config = dict(
    n_kv_head=4,
    vocab_size=2048,
    activation='swiglu',
    rope_base=1240.0,
    bias='none',
    parallel_block=False,
)
MLP neurons of a small language model. Each row is named by its layer, matrix (gate and up: input weights) and neuron, and shows model dimensions 160-223. Each number is 50 + 12 x the weight over its row's rms, rounded and kept within 0 to 99. A neuron's up and down rows have the sign that makes its largest values positive.
After each neuron's rows, "fires in" lists the words (lower case) most often at its 100 highest values on Wikipedia text that the model never trained on.

L2.gate282:73 52 58 16 43 49 40 39 67 38 45 44 31 44 50 48 60 67 45 56 37 36 55 54 57 44 50 56 29 65 50 72 52 48 26 59 41 43 28 57 60 52 48 33 30 59 48 48 50 45 36 41 83 53 54 48 53 70 50 54 66 45 51 66
L2.up282:72 55 55 46 41 81 43 58 61 48 50 37 44 52 62 59 54 59 41 48 45 47 59 58 44 64 50 46 58 55 37 61 60 53 45 57 45 55 36 58 35 41 42 66 42 45 47 59 61 46 61 50 76 51 52 23 45 46 58 68 58 58 48 62
fires in: "northern", "southern", "brother", "north", "norfolk"

L3.gate88:46 50 42 43 27 38 49 48 23 34 55 28 69 53 31 55 45 54 36 43 36 49 57 74 41 65 39 23 54 59 31 32 43 33 61 26 58 57 52 55 66 46 73 66 79 44 56 54 33 42 53 50 39 47 29 44 47 59 29 50 71 34 56 44
L3.up88:42 64 61 52 67 42 60 62 44 59 45 48 44 45 50 59 46 48 42 33 45 55 61 37 62 46 55 56 43 57 20 53 48 81 52 54 63 48 44 55 61 53 58 48 43 33 45 39 66 68 71 51 46 54 73 63 61 46 54 50 27 40 41 36
fires in: "at", "of", "located", "within", "to"

L2.gate87:60 41 40 34 57 55 57 66 55 26 54 39 21 51 61 51 47 60 46 59 42 58 45 48 54 77 46 30 49 44 50 48 45 54 29 68 54 61 63 29 30 45 43 67 50 80 58 56 40 43 38 55 39 54 45 54 46 48 65 47 47 57 50 62
L2.up87:49 54 43 40 64 51 55 44 54 42 52 42 44 61 28 29 38 51 48 74 55 31 16 32 36 44 53 29 51 75 30 38 41 48 45 34 35 59 38 49 57 44 75 55 42 37 47 49 68 41 44 45 61 53 37 49 40 30 45 69 51 47 63 63
fires in: "that", "as", "behind", "such"

L2.gate288:55 28 32 50 55 47 49 48 52 63 56 37 63 67 72 47 53 51 36 55 47 25 38 52 53 49 31 52 39 55 70 54 26 46 39 44 51 45 45 48 67 63 55 49 43 41 67 49 69 32 51 54 46 87 46 76 75 51 41 66 52 38 45 57
L2.up288:55 70 31 58 66 54 22 45 40 43 41 77 41 33 44 50 41 35 56 50 72 58 43 62 54 36 69 50 53 55 47 37 62 65 49 65 46 73 39 37 52 52 52 47 45 56 50 66 59 36 41 53 46 37 42 87 61 58 35 44 39 40 58 42
fires in: "it"

L2.gate39:67 45 46 53 42 42 49 51 32 75 54 69 29 57 41 60 60 66 40 56 57 59 44 47 51 29 64 54 69 45 34 53 56 60 63 65 34 48 37 61 65 58 23 50 39 52 51 24 47 47 36 57 59 55 73 57 57 35 46 60 70 57 49 53
L2.up39:65 62 53 39 36 48 52 61 52 55 40 73 43 43 46 41 56 60 37 60 41 49 60 33 39 31 48 25 46 35 57 66 48 56 74 71 31 40 49 62 61 56 16 41 29 74 53 55 61 55 36 62 45 53 74 64 59 60 31 37 68 48 44 50
fires in: "football", "footballer", "important", "baseball"

L2.gate240:45 50 48 42 43 40 57 53 66 45 61 67 78 57 45 53 58 42 34 41 56 33 60 31 58 30 43 37 39 68 51 67 26 51 35 71 37 49 40 78 64 71 36 60 56 32 57 57 68 59 61 44 53 70 51 51 66 38 30 50 62 57 50 55
L2.up240:64 43 61 50 61 70 55 46 50 28 67 74 46 57 65 49 44 58 53 52 53 10 60 47 76 62 49 65 37 56 75 47 46 57 40 47 44 26 21 47 60 62 65 41 51 40 43 48 53 43 55 69 53 48 44 62 63 68 52 47 57 47 52 50
fires in: "it", "performance", "following", "resources", "reserve"

L2.gate129:39 47 48 57 29 61 65 60 40 47 57 47 52 53 31 57 59 47 30 55 55 40 34 56 62 56 32 58 49 62 57 43 69 07 58 56 60 38 42 45 24 55 48 65 26 40 53 44 45 56 57 60 62 37 33 53 59 16 46 59 50 43 46 61
L2.up129:60 51 38 47 55 49 66 41 48 75 51 47 45 69 59 48 49 41 37 39 50 52 41 41 52 62 42 42 58 68 52 41 47 47 46 41 65 47 19 28 57 42 65 37 30 37 70 52 51 40 27 58 43 78 52 66 57 35 51 65 35 46 55 48
fires in: "of", "brought", "bronze", "brand", "carolina", "located"

L2.gate137:72 61 46 58 56 66 83 49 46 58 50 42 57 50 50 68 53 49 30 44 48 41 42 39 46 28 54 43 71 40 49 49 53 23 42 65 47 48 54 58 42 63 50 41 72 58 54 43 47 36 48 43 68 45 44 57 49 23 48 41 53 37 49 66
L2.up137:37 47 64 51 60 31 35 37 61 47 50 43 66 31 56 57 34 27 49 65 36 50 59 50 28 44 60 41 40 40 47 48 40 54 37 52 51 52 46 60 52 57 50 60 63 51 39 21 57 73 49 42 57 38 34 29 52 66 57 41 48 43 66 38
fires in: "world", "population", "singles", "olympic", "music"

L3.gate117:57 59 67 59 46 39 65 48 60 59 50 60 64 60 40 61 55 60 39 69 44 33 27 32 46 37 46 42 44 46 45 39 29 56 45 69 50 49 41 54 52 57 48 37 58 47 38 50 59 56 54 46 52 45 61 53 55 73 51 58 37 54 46 56
L3.up117:36 65 51 37 79 46 68 45 58 46 53 53 73 47 60 63 50 56 52 54 40 39 13 45 53 23 44 40 44 34 36 51 38 43 49 44 36 61 52 53 59 52 49 35 67 38 48 29 57 58 44 39 47 41 50 40 58 86 60 41 62 51 58 51
fires in: "adventure", "center", "literature", "figulus", "feature", "central"

L2.gate285:36 52 38 51 72 32 47 31 67 33 50 31 28 43 68 41 51 32 38 40 44 47 43 65 66 35 60 57 54 75 61 51 42 44 51 46 75 34 51 38 43 65 25 42 47 44 57 63 53 47 65 43 41 29 65 68 62 38 43 55 44 47 53 49
L2.up285:47 40 49 59 45 44 53 35 56 28 29 36 63 66 30 76 44 45 47 65 49 38 60 37 47 56 58 46 61 36 43 67 60 47 39 65 71 65 70 52 45 50 42 26 74 39 36 54 48 48 37 51 42 47 36 46 59 50 46 54 56 68 51 43
fires in: "played", "located", "worked", "up", "born"